Part of a small language model's weights: untied embeddings, 8387 steps.
MLP neurons of a small language model. Each row is named by its layer, matrix (up: input weights; down: output weights) and neuron, and shows model dimensions 0-191. Each number is 500 + 50 x the weight over its row's rms, rounded and kept within 0 to 999. Numbers have three digits each.
Before each neuron's rows, "fires after" lists the tokens most often just before its 100 highest values on Wikipedia text that the model never trained on. A number after a token or word is its count.

fires after: "ut" 15, " m" 12, " s" 12, " an" 10, "ed" 9
L7.up568:464518499475547487505609452433568560524478569535467454461457475526459471503499526498488436421559392559465476442591494494565475573543615466546497533622473522534548526482492515471401531437529557506498453479520429537542409503400517500532584537462493459516495474498438469467534578512400554459484509464489460429543461479479519359561445463534450520492381560420413466559534573512402578528538585513438455624504523477574543518523491491567497545522489500544486454368471529503486477465617438463463507499459491550546460518454482434528536501409487491486535435543495571492555469521561502449
L7.down568:562447522529542460519521565543471428574531510555604522534454544612598501449552536463475612563471491477549456506508453581550492473560368542368509555414521558494469479515575584555460488562438552487506488527602507553524444548520495494525594474594420534515483467526463544489433486433460478576473451585469508492557481457476450508487511422508478582455470517484482448533470532501431547527493537555509539489516541480471529444444435506480480521463621482470459462497517422477532481426502533580633480435408488580514481527500499471500585559509546433477343481494538493583498531521545509469

fires after: " dis" 18, "oc" 14, " com" 13, "ur" 11, "uc" 9, "om" 8
L6.up326:485560469519464538503447439509478489444455425449453461449445523489520484548516495587496525453519519383564529502600455471496541496432531461491474473608405509481506439486510495544530564401527589441493442629467483526488474558505493553524537496513495468508400545549561479525521487598454487516412504513371511589573511576450530512537581490490547440457591521560485430465457476483493508432491526370443508496500551574556592442524474609562534538503550520612439523433502464475417418510382554529463495437515494530452531372508450515533507530488545444475472480453441557542473566535509532514
L6.down326:491457449527544524406512468493459497450424528474502452479446460497504499427611442481519529486546413578479487439466500507486564560481536535536510475382419467459452543554428374526469515502437589478483470453522426532476530470548570498523443478477448510587503618478483485520502450549539503451534464482511459568516457493537484506501436477565501485514395467511545541521568508438521517463436492452457404545467544437410468576627524423402612482471391463500542544504455400517543446420576489557598431526429515484577542485444523541506550464514520430513491441531513528558471567551555571415

fires after: " G" 14, "n" 12, " on" 11, "ec" 9, " g" 8, " sh" 6
L7.up260:424544528437559579503466570427522532541562476500513435531477446536410473464504526495544439481438561438507440470492548541449472508379604469573430466511536495485517509397458610410559571605487493539472446525508583524449531507567500504485504517525361471564460413501465465549488519411497522548476460443512478525524561546431437539542559404556489434535455513452497521508507485471399441490496408440558635493457575504488510498509527475437475504535609435442547478569585527523505463518457599481487495448528528426555504490508524466528565520494457502503444537518459479399405588557497486526
L7.down260:534560476500447539453510452608545575502456510491470447482506489419523478554435474478510486565518418561487481484459574557527605498506465504507486557532491499581435492520528470500477580534537477569406541423400535534464463475494463573543495498517492438478498530510499521495512550524500510526462517437441531435337596404482530522571547536624475495490499516479512636343437509479543437490546489504449526542524488431474551598529549556493484460465515454547366458585530518504616447562537520457593488516593537515445430499506526467522456537508508501522573546541530618466562499429551511487

fires after: ".\n\n" 75, " dis" 16, "\n\n" 4
L4.up577:512489443494493481442509505468555560517384426495501451491513463486477549457507488566506426503508512575584525484624604518458522483531473444527486551487515480505520514543476502482515581512476483514521518564471460454434419650529548493559522591552374528514479572525545535483514462482558514523453439507385469488604445598446542493508571347441408494514534605479456508479439486431462468487568381431466619470539512468479561534564514513527507434576521501570462562501502557478504534566490497529568448458554446472497490418552449443443485486508488485458505553596457452478530567524556566444
L4.down577:493522582459488416429591492460463467446529616465519542406529556511584498444581514559500377543520554579438498459495553507468508619511467503485476454500565491456423491537429360523484415484525480492537433478483521445424525398465546581504491526559431490446486533437549506479429505501441521511483441570493509491473531457520488532550509541489454454496488447512504518527638484396491476449466469487460480540401500439483491483440494546503490558512434461604477461526383357541556473497501516465526556529590511542560408521523489523457581489531536413532395453457487499529490548544509574490

fires after: " H" 27, "H" 9, "h" 6, "X" 6, " W" 5, " L" 4
L8.up364:461577592458417421527558450498443466435533526515496485545576627459502421553392428507484489455446433566514470522583485522502474535467485462629471483541473524505459586490529546482535583471390468506509519430531472533456532514555572495574482573485496543514467543482438566411473499511592534507482432507501490493470511531455511518606518494455530509482478533451517593514393435452541524551484528460491554477490416490455500458487432586480535517458462505448525544457549557470487466460526416393519518500582494541425490514433465525499481472501499404588527434439336522482466571518571537619
L8.down364:478551547492499574471500540438611594517531539493480403448587521461513571522485610475452514489554545459516484536421463496505466497425411526544479516421449483479471471481508446594508517458498491543548443547492470511537467427498480573502479550559412571524533501409525418484568507436525483487532569538452516449527451529541576512447563520485484487477460542491507407540560482511529430471602437490510444535516459576521547590450490518463513455503657398564497524501516492578537496539537434561508286494446509459533494479528492535501546584456451613511442507463516601527520522471448463445

fires after: " O" 19, " D" 8, "t" 8, " K" 7, " N" 6, "\n" 6
L8.up76:522505544416490427452521478459490499495489523412478534586490624482474495430418444505484412420520481497497628442504533513513555564454547537511382476490476426459490597509566658530484538515466433512435517450437491537524433468534545521532540507483451425454459521464511429504417561475621567445557450494559455505480503535362478555534559455479483565573538472544511495529475463444549490471451526354511481468498524423463517481519501484424460433487510507519501465479457585431439556468548560563452520433410463475495475458525506558512536496463517531548387452508400519486458555536547495433
L8.down76:503562549581479534438564466575463516494508549501466517496551481488533463483462577524579575552436407511439431482535410552630486456451458425407526555513480494537545551522573526563430448534506554541539452527506497518553460544515496489502570453524514531587560462464581426474471516451475439515555496482431583525535517522572510452458491447443463418437553493457417494519465513517452398361501475516474511540584521507564537495539424478622574526475534492460404594562630395518466537515494480448486437426503524515552421477545488507542496544383469526470504561511544601526509523470496509519

fires after: " L" 26, " l" 16, "l" 9, "al" 7, "L" 5
L6.up236:506520491381504563529525582442581472550468409421572515469503480504393469562451552507497487428525446565466518446588514516483530466517491447460470498525475549484547462523469607440501540466556535546469530472515529457503494543548455452492544544495487508482498588429549486451414339509469515500490472450509451469570568449429457522497498406562545385511579556465487513419506393476437514417509439405514552444581483541635434525510502488509479530507418552411530567498515466453547454632496566527562444545454521530527441476449511510562513495475492532588459520519564505456412561529503528454
L6.down236:599489571483443458559398566605475489510486462405431446449387586438493553441427428482480547502536621516488577465471592591530554441464580511503430452515544535499531559521485388551476466542466455513409543430498542458481555556477521562501567449463482502533525552553540509521549503520476539481464578554498468515456477441511526567473545497496431509574601487500520500580534436463545478495466490502494510605460489577464516363470583495519469460432481467524509470483496481388449465520555476469562488535542547541498518515475481439471458472420515553464507487356580532492479521576494547417

fires after: " G" 27, " P" 12, " |" 9, " T" 8, " t" 6
L8.up327:472503468458424499487505549452593469508548530452575500584485534466550491511486508506483432442463479465537537402464449585469481414389541506483383551481504516505528578381541635506493553528504505433506447464465566536571474516566498599495511536535429449527480400480479556613401465452516512457515411397491461577496547445498478470550457502465505513490470549447532564492442541551513613487435554477499477480552460555590443470547476460482449478443520494491473547582543561477494463567536465501449417471471534470505484489537575537604561491557436497592509424576441595482411511552497483469
L8.down327:481427541472570421500513529530475531556493553429478443445481489550572495490560547429472543442544526433434547484437513574506417552479402482372519481512636531571521516547522476600494435523446521446478471489473431537464512586431515494586524462435542524585516468507392509494549459549497412492448444504515570453548510475477464442513548549540576535410516545497427437534392514466538462553516522581531493417533570471520497522458575513612470489478523534542520503438473425495513523453533411432449447469569502520398499512481566492508535529530489525587518452426557400573482583587477477483

fires after: " G" 15, "al" 11, " (" 11, " St" 7, " f" 7, " g" 6
L9.up154:418535463509447585541545573411506474521575425508511467546506529474537512602462509605598548535589548470487490493509433568496527465556509509473424412517491539419489563463587580414520606502502509547505517521524438465542510501502547630629435461501474481479544438519439513593538600521501527525368430442549510522466543473466413528506509474488466412466498481534464584484469446428431448529528456497470539545508483509474486481534454516483530578464495484434530514519516539451500383550489470409507458440516482475429528519428571613560579499533479510555551477541557537482489476559383507536
L9.down154:564436507487438484479533483562448452470448456403559499496486473521464498469534439399468449439520505476469422419450531543577480407485476541517493467509462439445480457582428551506509430432485483397459547439509385548465469427472547541472542492513578479510490539582389508449520458539566512569468486472513543533579375526582513563533574532481496579415498558491544531513562470472505540418548490503579462530425583450509510530409463489516463466523397494474523443475505432497515522515611513533533431473430456539456487450478523454510536525555618357522577575526558466459518503577517532547

fires after: " W" 40, " H" 25, "ee" 10, " h" 8, " w" 5
L7.up666:485448496448466461433541526461455614575465492500531562520571551482454498429433453501510563497490493478536430498608444500550465485460422466503448596549524561527475588517453598543585537526470434521544516498439531502507531511476500517517530497547487485542479490483609387479462493469646533553480392437495453405506522563494512449647608576486501427528534497543451502583443410413533420523466541423517541523505549536502485496533552550591505486452514503473421565452477531427485497542490526425487483434511546594535500436415492509486473518473549418569513534581524556539464470581505551540
L7.down666:454490560522504467432444542459545465386433485501503464534524442563493438617529461516532531507496610467462501521497548503431506508498474522525508466466478461562424456484482531507563551472577598523518459545493501532462426439512477551509574566548406583422493507423417579447593463440517405495498470591460476519512473574448452512471486450472509484481441494615484464502510455532544549535569528554413410410640441447415509468478585518493498536582520480506482552501478549449529589487409500456515396476477605499520483531453528448403534488450464518497517483480415554601433515453550544506

fires after: " serv" 17, "v" 15, "ol" 13, " gr" 9, "st" 8
L8.up271:416470594488540497464463525495491558484555503580447491497554489464457497532536553499444516448437524434618462475497536569494572528503609398526487531442426462539594569428558585513463493443517509491467489579541437482562496465585487502514546453467471459528485407543544413481449458572509525501497520451471468474498489553489486515516512541459432520510572559474515430580445518466437538460446569397477585577541512525481475483501475487447543493471468522572479512487529484537501404495418540435503491501504477483410575410660497546426535611520426388541445439553416517469464540486481492369
L8.down271:440489481524508460515497443500567483536499459554491522423403498485556488609475563448490514426524497499489485442561433505535465433551464510569542472592529461606562427480539508462534483374614481539531453479491563483483471513496559553489574593465511501492531501472601391562539448580523432569462525549581403480491559490504439447400500511486511484486512589664487434499430478474554473523603557492526510553487523501574433513533501485564450459506457477548476474471613525579504571493470480465483462490470480567544433482493537486554532598615497581485515472451494487503449470406408514500

fires after: " g" 15, " G" 11, " n" 10, "um" 6, "n" 5, "ec" 5
L8.up131:445484555468583540468464518496463515454456472502427516549519527451485417462562507524519462489496495510487453450560473487537430505471518500578481492591511540600528534440581634458597532525408451469517485480500469522568547610485526667533404483501383471506487448441460465593557485510520630502499513504514593497497615582448502554468528387470443418517467507499535523428499520421471487527458517590504509538525425513485463529514507525530524521448573463499491509565596571464525505451411492476415425479599460511500579472574577529507532538470486486506495469556400526500532462441493553561
L8.down131:505585532460444410414521431596426484419455453415535458543462308499535447474482433390498497505518404612521413587426503538520561491444475501465495493505524520453397508494455554495544442421453433496541463528460500430441510512423506519519622409529544463452548454536518474584435478510448511479554484497551517433514416530514437489478555461574420497496495523538469484548503480511486508547511458525427498512514572484500510499434525546513574507514470456479559536524514507539499460535497569439449590490476510529527457551505608504551549574541464483594494485594542470436591432498446564518

fires after: " H" 24, " h" 19, " y" 7, "au" 5, "ly" 5, "h" 5
L8.up171:466526441452498565479562549501532472494521403510570514536448594490470547528466572599545483487601475470552458531534529516537434523396510475511426461567490478541489557547464595529483566507466460441653428517554547449466569492540507542488461506518462428529457544526482483409439496514567499446541458425418496481518345553396492443508633537447522491624395423523426487491464446467485456440550528546527543445531454494531479488529432584532531469454543520469535491498477604520537510564475539515501524436496458581529490476443523470505525613476541439499520565557496533549585451531536546494
L8.down171:463437438550543534547497531476448517481502499501536481466456552422421532605434529521475579474528509506436571520500460508444417503505507497473489465384556593419569489537538514546426586522525520515513455528542546513566599582494421552562522545527424513531527435474403455486519546501564490510429564500454538489566477509590517477472456621574456524502518514475473455484469495576544400618547481497442568480471463479521563446516517547520544496604505615526422501434478413491475546483501490499502406482477607414509432437459426476489513524443522553436454542505430420380549538531464439472

fires after: " p" 26, " w" 12, " A" 10, " m" 8, " P" 7, " W" 7
L6.up590:475610524410576515530535443482522499520486574517555449524496574449453569540424479482491597579512409510474476468441511527600558558475460452521491487494472391508569492552424520507460516509503513515483591522515492480520445509461509624452458564641382482503494549458507506595491491498563522556457503413544504524638503487497468528485445550553461555549535501542424537528489456583460529465562553559542431592565519434577460485499464557452568456464541485521489624533520479529398494545596504537547431442461466535441455505422480505492475512472429493539538562549473549489461523559415516560
L6.down590:457529479500509562514502508446443397436457372548535421461503446526508530560443551500452334502505511503546465413488485519418519508528527627518476503449488510525528501499446498500492524445511405568498562519581538553461421515487453431509476477381478468551477540530525465480515466504448553505450446514608408425421517504606443538551483494516489454512529478571471531491547464413465509558418526539542537595554530553516552498528519426482456516411490509495560415535465510433434500578526511383522453444496585470487524558475572487453441426562502503453443487497546612557455583482458549431

fires after: "he" 35, " w" 30, " wh" 22, " W" 6, "h" 6
L4.up353:509417489384464465487578447471508541549451492555536565489543536518384495536625517552511530516490508495575533485554521593466456569428494503592467492570446540526548528561441607508439536561370474505602432557579497462513547446531485589518468491531544552559475600500463447494490439576558520555515458507521493484539473529503502504547537450514439501512531489539532473489404402511455342538497534391421521476562431512491471442511516579493443508494430549446531511461503549509520475561585462546497470490440474489438523404512478559513509554426599443562584539535493524495483488536546497579
L4.down353:367475437472479521494509492551438428447572458461481466557478445553428484530537535500476551509560528492481467417460518419479505489565522463522519468546396500567568487575554406539527466491488543534556585474559526527485428476577458503554531413438456473532564486548542490509486499487434476477529491598402492459515544494533516504530497406540502540481491441543592382405537532497578497578562489440544462446531388459529589542488502535520477516584543559464469553506572393498421429570505430455480524454496539585525479538571438492546552576514471545399536518552625524532558517425447475477

fires after: "y" 29, "e" 19, "t" 16, "it" 13, " T" 7
L6.up637:483541539558500507499552370513487606560529421511505434531515609481497474558489494535554523535420523462434438491538408608459499571494496472510504605520517521477569529488524509432465594488427558464536516533466480528554425485501403549500520561513509495585554444455473480555412573526427516534403509496540447351569659525438597436536542557523470497476506568519464473537479452509391479471470533432511531504460506533499484505556435474550440503380452554555457454472547457455476533543488512454508476527508467498558498452590540468528496439501506500506542525534394572469462488592517422538
L6.down637:448456457453514506530523441476442471513511482528521435584613486533512465496537485379410527448496531475494522541499566453533454455510410533490578457508385506520520441489464495401542431466549542539503478457537422486452546441459458418546484525641476548534422486373536468469525466437461513524481423460565485550479487511540518465426533495566508521494603560528527460540496564439537463495588479481402484444430557472569503511544489554471455553587505513539472531531425613592533536560502582453488509487499705495562487502461432501499463514514444425488539506492514538487519529459506420577

fires after: " E" 19, "I" 9, " N" 9, " A" 8, " P" 7, "E" 6
L6.up480:474483583445509534525524484511492523547515487422482495526361543410463442450465499485445481500520419504535504487549519488522479485505546489591454529585443487465505611436425504466571557546414432466445527436534420452464525437532414559473510590617416431521482482516468532517583532467483544463479419484369459520522541482470463563532512609471470586487557543477504494559547415522473501519505556407508477573497466376530409476547511518501570505526538435434520508440420536501507496558604470566462461381555487547479458488570531451513468657483531499532444491517471542460487520477470534535
L6.down480:478501507539499515513472364525495478466487495476478397460566480486487551520519525561463512486537527541574520448492481512524464455461402545525556547460432531589530465536474602489477619493503460472484451454500613506445553539471372491491459525495491437486619610454517526502475493433477508514441437504494545511499512531454459460483493404529482408499466544571476511587514536551406437428506466510467543555567534493536470537440468419376556631420477589555520450533419438498499554509492510463467498499499539469579586521479534513458493431539472686544453556434463497554495536566480550496

fires after: " the" 44, "ity" 19, "ap" 11, " P" 9, " C" 5
L6.up155:541488518501582507460564519459477496462539564473494476531392480467522453410474409488498571458508440444386500386464484533495481490428560553542440561481527479533486579425479514548550482460523432502401559449523483548475483513579532640422542527597421470517490519563551501576525539442555570452444589410425449483480620516440538537521462461485461614439482525417496497457500498484567497451490494441515555517543611432494510485556428483493524558502520520530480528544504554436441576467571504544490556420533427531497540530446484592474531465468476523496613447503451540541516577518406526476
L6.down155:370519457471448544478427498483441535551509481502464545466582455514530500512512574539533514554500488560503486529551477489496563491585467398469442479515586510455449468506552499507460471443457488521538472447412542485470526503452513464526526548448526564509588520441467535464586580470613511557590535497558533548462375560483384552499457385410504476405517384556490545484498538466527490465514485490483543376479413506485627557540569412548418422576491499524555547568500476542599479535540509534514458520475505512428571508596487542420554536510485458523489509617540466552520476508503482451

fires after: " v" 24, " part" 17, " serv" 11, " re" 11, " V" 6, "v" 5
L4.up68:423410583437462438465438512464474487483461503522500458475451504476459530589565499512452552444517548437508470462555509542488552466489595508500438523515486546639497554539465526458452481373531439551510367565534490470539444570575431600500597472493435531523426507517507439530430502581416529439523421399565511544524506523510547515588517475514444511525556541428490495449594539457447458498470514452474496518579498513500552505485529488398430573532543439536577527527542494577499456554477502487540456526383550492461590398463542486494457507485506465599483482575473552438426537474554422497
L4.down68:406442461441570502544481462445490455550505500525464518462414424572446483463431473581524463547552499492471450437426474506568476508577493494460444512572512516567499410546410509524494486405556489580544501475503445444521572522425489465467529507494481472567488523471598479538542524508540394534429443519458543575394404553515504605448527583566564467411505437532464532487458466488553427633500528503494475422520395581504529551470502542507475429504463589585434543539513476575532518496591465507489492438523536472493475590461482492484506522452537557451539455401534471477620445480463488578

fires after: " D" 22, " P" 10, "r" 9, " d" 5, " f" 5, " F" 4
L7.up122:452532465463526445516567565503466508490512486467468502605512518485557584470535481488502535420478511435401451447464509531465515498500506516509348506464464528456511505480529510538474479473530416436512537492569508447491427502569513631506540544534371462507436438583471441594440580559610576569466534382464500474603460488484440481545596483459523529436507479493465384514526408518487498403495583454478512523584537432540545506573379481491491472491495516557484544476519582511455477507461451555392504407549526511504475440591535460466520575459462494427558546546495518494463453561502470453
L7.down122:526482520551502434470429380478424453507540436479529496456441407472419569581552452419538517450532449581473514534576541554485567484598552496451441474542440425444547535558562490557507527534523458521553396583558558469533535512509567555525478522520444518582573493540504521431525529558486493549490535522599501469467463511488489489446552414478553389533487463497556524505436417447484409526529475512474520461429473472508417481453470443488486476608537592439414566467512420448492539507554528396503470579455531460522490502528535501364545493585550464448547478463526554533574538589455480489

fires after: ".\n\n" 77, " |\n\n" 11, "\n\n" 10
L4.up729:409494517402513458458450467480523470590380488508528460522552483533475550491515473529497457544567548549575460449575512544497431443513493493512421525537482513494553599483484515500480483520494477546503464531499447470512507492580547531438524483512412446545495592463474538480462467447569543491449431526458499521558407510465468500613510532639419436561529528418507549515483505413440526489558500472445640355502491510603417525536499514516482461464557499537615531563457491534415489550526501543544427528478381519501498450439436545448375505512416476583520537551457537537576496547569497509
L4.down729:483541530483419477430493466432596526485556525588515548417580419545518479445479447513510423514534451576419466361424469496474444623468536545483526606466585521403463585490485504505512431459427461439502540543520517567482460421565420512595489526467537527523451506415498556437401507480497530531551372543407485420515501480459571518461568482558434453570478515459500582585573492440498413463501560511486452502471430504470592528449573553509491472432413511507529443578407506514546571533522514542476529507505504493471470494486518531441461491552559453508550453479505490499461570482479486469

fires after: " B" 17, " U" 11, " F" 10, " G" 10, " M" 7
L9.up76:551485520476423501431515521486451462443551466494448540461442452485531578501520459529527551485580463526530463439546420574552475493504461492566401460516453487553495588410455591507471507495394434611505510457410519534495494499559445602502483522503450444521465518593519513513465541476509582529419447530492429489567566495471467546520471557472556471492566554522536520518532553523499454578550551504432533566621473404515419515568498585415533545481481496478500524560409588452453463565512447542451486419477381635468420416470514553477439488507510538462486438562520598491551562468496514453
L9.down76:385434501464442528617535518397562439544507441462554597499467500600472613461476552624542611556453573539539559526561500474481487460404618424444470488445455500466527408522478597485481493541501551499536529488459543533466494534496494508465570570477614592497487532509533499583429492567451542539493478526453442536576421413450486431515556427515429536538468540525519494516520510563480543475532508593473628541544499522580503517564424454541466437471484468565508478460570460570471500481500536513478480511475516485515582474473514545496506479514569500500477529608468527430531488425519521555

fires after: "." 22, "," 19, "s" 10, "es" 7, "==\n" 5
L6.up258:458553562437517530495507553482555536482477590456444458516498462552452419536508532492554419515456494456475535514648512558504490501462445460545479549520522572602612613462497494517430606521528469536530451523539488447564504599532486422459561453517473525539484552508419423538441530505477469563398450434458505428550503501457513538529482468524453507538567563487533503449541516469380449479504487490480518534594551470484373519493551499589416546458468465457457478403552554487573427491483420525432459394494550544487525543506384458497457550447553464522478549553528519488515577445589559436
L6.down258:627496465508540451485559522575614548572519495597555477511476543375448476563410541574482464452446463568542499589506477395483380522498548503485406559484447555461481503468482526555585508528550521451478556516501577550571475477587492535588539581473516497499536544438593499452510468527500472480489409488551529487469502498524588438570390561483508503501433511487480537466491496509475534510453426482569568526495480449415595523600537479432534481591504550405588397534474460524508540456442465524502485594527486464521501478499542488482574516537440524503584409547494513543541476579543510501

fires after: " Y" 14, " f" 13, " res" 13, "y" 10, " pro" 10, " s" 8
L8.up585:456552433481454519516443494512533654528553422549504462461483601476402550498562533544516474488526477484484390501477494501490441519468482596551479547494528491490559674499473546451436539490472539485459464460513552355522494594464516466503508508565530552505462517537449476501555547592497556431482442460491390484565517494491532466486552526450493493555423509382397427440478504441504521424547517519478557515481498504491460543561544609543468529430412526449538482481529497457329511529530490425457445355470542498489510460505492498511537558490498545449514576439464500497522488545537462572
L8.down585:524486538549531456524513429555489427469486521477468484460456485508532545553567549537497479679516522527506445589530506436433465513506487394527505418536489489544460494468592500524474511443542568490465518456493491529477577441537466530472528548575469524505587588558577550453421460580430534536512507539549579501551408508429490496451507501426499525420495494509439433388491471477425496503426502453473524390509470487534455509457462440464584569507542502436523593478444430466478507379457515514422555631403471592586489549493478428567500558501554462440423479535474455449491570504545551483

fires after: " P" 19, " M" 18, " C" 14, " F" 14, " N" 10, " D" 5
L9.up613:536619504456505508543538547422522461422496502522520497482543536464629496463525513460536547524534473528455531412552530572542532539551500498613324540521501536489435605408558525579488459533500492408508495482549517493453419456589584599490493531499423499499496483609449426529567511477510518500359521490528411474573454478484412485618464467506466530476445496501476518510577465472488499487451414399511492543547453453442470525558528516446462500487488599495452491528470603514469451561535490523421514461453462503534471529485528493527518588494412498617469503535423490567463532488474546531
L9.down613:512442549544474487495464476520452471518548641518618557548546531485436533590525508505578526541450497484451501498603422572450545525550491394414516483503525494505519415543540468478535459515597551475554534513512502537487500509526480498553548553552566550532513369563504488479436495509495550560561587468420476554448561518533395390489577520512428515484578488524485573511557449510551561547509523572535555465527546465567568469584487475556507401462452535469482635534485475499521437463514556447524426504478533415479524400413551457567592512588541424520507511573540504458535516458473521532

fires after: "l" 28, "g" 10, "y" 9, "it" 6, " f" 6
L7.up413:526554462564489541450471493506595495480469482548496455535480606486442467529552536537499505502490513492466467520525403457448524613537510520540453501497444445573580507466563493465541516512537555513590471535551433432503499551463386542501482524512455491581480524409401462537475481528437468457416479416350451472560567471550530432473535406616461450510479495464415499570499506519515569503527530521396539559515526532426536620551517584536459509390473553574422529573473481555511501484478530558440510478430543512504484393563573511496464461538535443552494534481457540461437467585539448602
L7.down413:493514549438459469530531475426524546444517504495489523539556492501531431579521509527529519526515585529400520565549521523507408471416452424546468440488585554552458528501502590500583584400574499428374529409464542455472485520569497389472487508535558472455458566435586479461514512356499545495526589530539530521362464454478487452455556570478506571484479411621498487516452599540496469503534583494477497493524523469480477475462579480521505543576526534395516416480466498421526509572549507493510505561562518496572487587557447478489479499513568581456531498536440497513430575517550537469

fires after: " m" 22, " h" 12, "%" 9, " H" 9, "ed" 9, "S" 5
L7.up557:407529466444491488480462459490524524438585508564580494483562451498486470512467611517543453439591435472495482454615549449571461514466518547561505467646465497465487529520562544439461581501513461396450535473511465535535432503501459614549469533515507542559427577424385514437501510551433564490417416349504460445500439521468541539472495478506477482442495580476477452476552504431482528521550478463475524564540543537452496494581483480498473620591530546603541550451460531477420499512563478507520551481418522491537434551570408443537482474450471437562509465547426492500541506547548538490
L7.down557:437459556535571468532561487529483463536438520519535467464472503526451467450522513486541596512471473566588483454473536547434450454559535456558602489515620511478516501434596474567520454469434508550460487504540472564521482487441482533488540487471545556501505517548592508511434456507579477514498549567385412486564402512392588387467532448404543415623484550416412585545500531507514450534448484554442502555537471537432616598501513500494487516460468436378566522510553525470557438479538482488507495542449534499459566545487497568525427537524494474468563571544570556443559522509540459526

fires after: " M" 56, " dis" 15, " (" 7, " un" 5, "M" 5
L4.up260:510478467376499499378498471472548605524465526406493519524475525452495501550503477535523467552471447435537533503592536510639509503367465374487476554535464456477484539498480450492470529480431448548425475531438454540585489470602523544484539545587458499541446505456511466565532491466558489494433416456354495540497488453445483485472475549573529476555521514477524545464482428563470546411657427452490473506555446390596508485546523565471501552484553481513550545514385498542460500496564501585508461498424474553476505404453480517478467520489477439491511571581517534461564518542468453508
L4.down260:553449532489461424604541490471532449441580471486553564524455506540562523488557489492511500597555565620477515497412569471474511560486503463535573550493537563551358545562493438509512498563503462391438485488518602492453470521438486552475404414512534541425530539496531533484546449473440543466542453400479403431479534468552421478524497534481425510493608560447535511512546444438453567501445458427436531464456470586489472448565429506450524527482470492529440504468446486569355463558489572455538529507437449561487494414525494465464586524488510482543504474474514368481465501515558534525

fires after: " l" 53, " L" 33, "am" 4, " M" 4
L4.up98:513529511429466482512535514479552476541454617433468527517483493478449460501557551524380439563600478488482467469542523458554496520440532486534504578428449397471479616523516536432460499528552512597456492542560502547508532526505449463565513568580505490544499585413523510451437393515510510571521426441499496496497516483451528446430502414528492525518562538474521460450533480481363474495546483542488502485564485431558480478502471552541543510517479536461560607485452498556576470515433424591511473570385478485478438476424536509541462479508391446589531451531532492553486635543399419391
L4.down98:536496537488509409448405593458447529519472516499532579414491493499547492446516516436493514416462619494517509448454456530543546450660489535416511465528534558432516374485517445508551446597529426479520522579411490524524479488472534574456393475454467536442530513529447512544579443588530583453436571548521549453507520521578402512506539500554529479511548481537429459503418465497521556482463499437533519529453560546426443445479444502487476459448504492457505497474527480446394415545609482477603502450581523528514469534487494447543500505436531472509470471402448544457523458491418604442

fires after: "," 22, "." 21, " with" 15, " and" 7, " for" 5
L8.up763:526496525552554519534475531501481556524611535460538471475546523557559536426562570534507501527484513484590564397632462483517466529455524403541498462567495517423599497521499498478487508551461544518512538619532449444529514506469454556527500490472545523448444448548460440447409549492456478417533491464561450460521461561500461538494533517483503490492526539526458477471379497446496448390555468503379497472531548459514557549600500428503594489502439435578438565464531507472450497551504523526448356471462536493456560516618510481456492597425367410512465495582485518449567457522451557471
L8.down763:531554504520459422398484435531487529477493515532534554437526438477437479557533621534506452548563495501622361607438467478457388444401526458470469461422513504460453454421520474540543387508578433543435431599550500543451534533550594506571529544511574430528533528520527443448532522474539402496425476487492587498473444476453561521480467430565529513397451480491529515442485460499586565511394460438555473513477403562470609521474474493512524463502495539457524481515461475460545503537511493474422497570533541512569483463450484511486473513556488532523551480597389497515497510521540522458

fires after: " W" 22, " |" 15, " w" 13, " P" 6, " St" 4, "od" 4
L9.up192:433496494462472479457530620382529502448561530481493453439569490568416530583551485543501495438443516529556512482557467561469530464420534462473407521492483475550537523469520626551465506534481519544558434506513508458467521512541471547548477592557524413393438488489591479523485441489445493471494512484397541422519477425465479495557492469605465521479514508472542501441511469557457508416453448461450504484541422563603471551485486493472524427392566482438486528567550519489447451614501448601443443548477568592548446476490512507610409512474528432563462378582500477482516481481555462518
L9.down192:520532462459543448515501541546519423540556453470459547536449417558468424437543563463453514550570544476510628501394451561554542533421517590512509533602445537491530542488563561625526481500534426498442451493481488470518507432518535531458548527497578517458403383513436530524510431495532463537455492507545567521535402450414476574581480487396559499551451442402483477494476602477478413589460520448514537461521483556476526497537567531514491417485438595467518481537481487509543431383543449386515522424550545410508518539490457508557490454446496536473535444479510492474430473456478520554

fires after: "h" 40, "ch" 8, " H" 7, "y" 6, " Sh" 4, "a" 4
L9.up420:413483562427517477461571416457439570432488425463555484551481637453541445563439549568551549486576473384472452524504455491450489518570478473523450527545487429459460546517363534457490574458480445583500527476470479527509523516487502569447487514556538511540497489561528467497496439463500536444457394402513470467439565490416492507532623439576483467629474532599481516535369467441524447505459521493453484510435474608521466462568462547464528482488463616492553448551438483507570583541559420444513502509453505558458462512522397524504462559447494489536498491466468494556473489493467474534
L9.down420:560496419549473467524422488569534535513517605461448490496537483573511575474518491479517577516366467578444497519494501424474568605457462526514457347511491552466393424441500515574451448479454499433565471473505520478466570504491559588456444557491503463364560530529445496566512604481450521475461570459488569471492570580506489492574445557535518572556456457539470517447499464460493507575559501459476442484451495621513494477437446505525474564458555536613515469524600499481549492438483485431563504420520438513509485562469552468470523526410452557517452443520573473522521587488450518453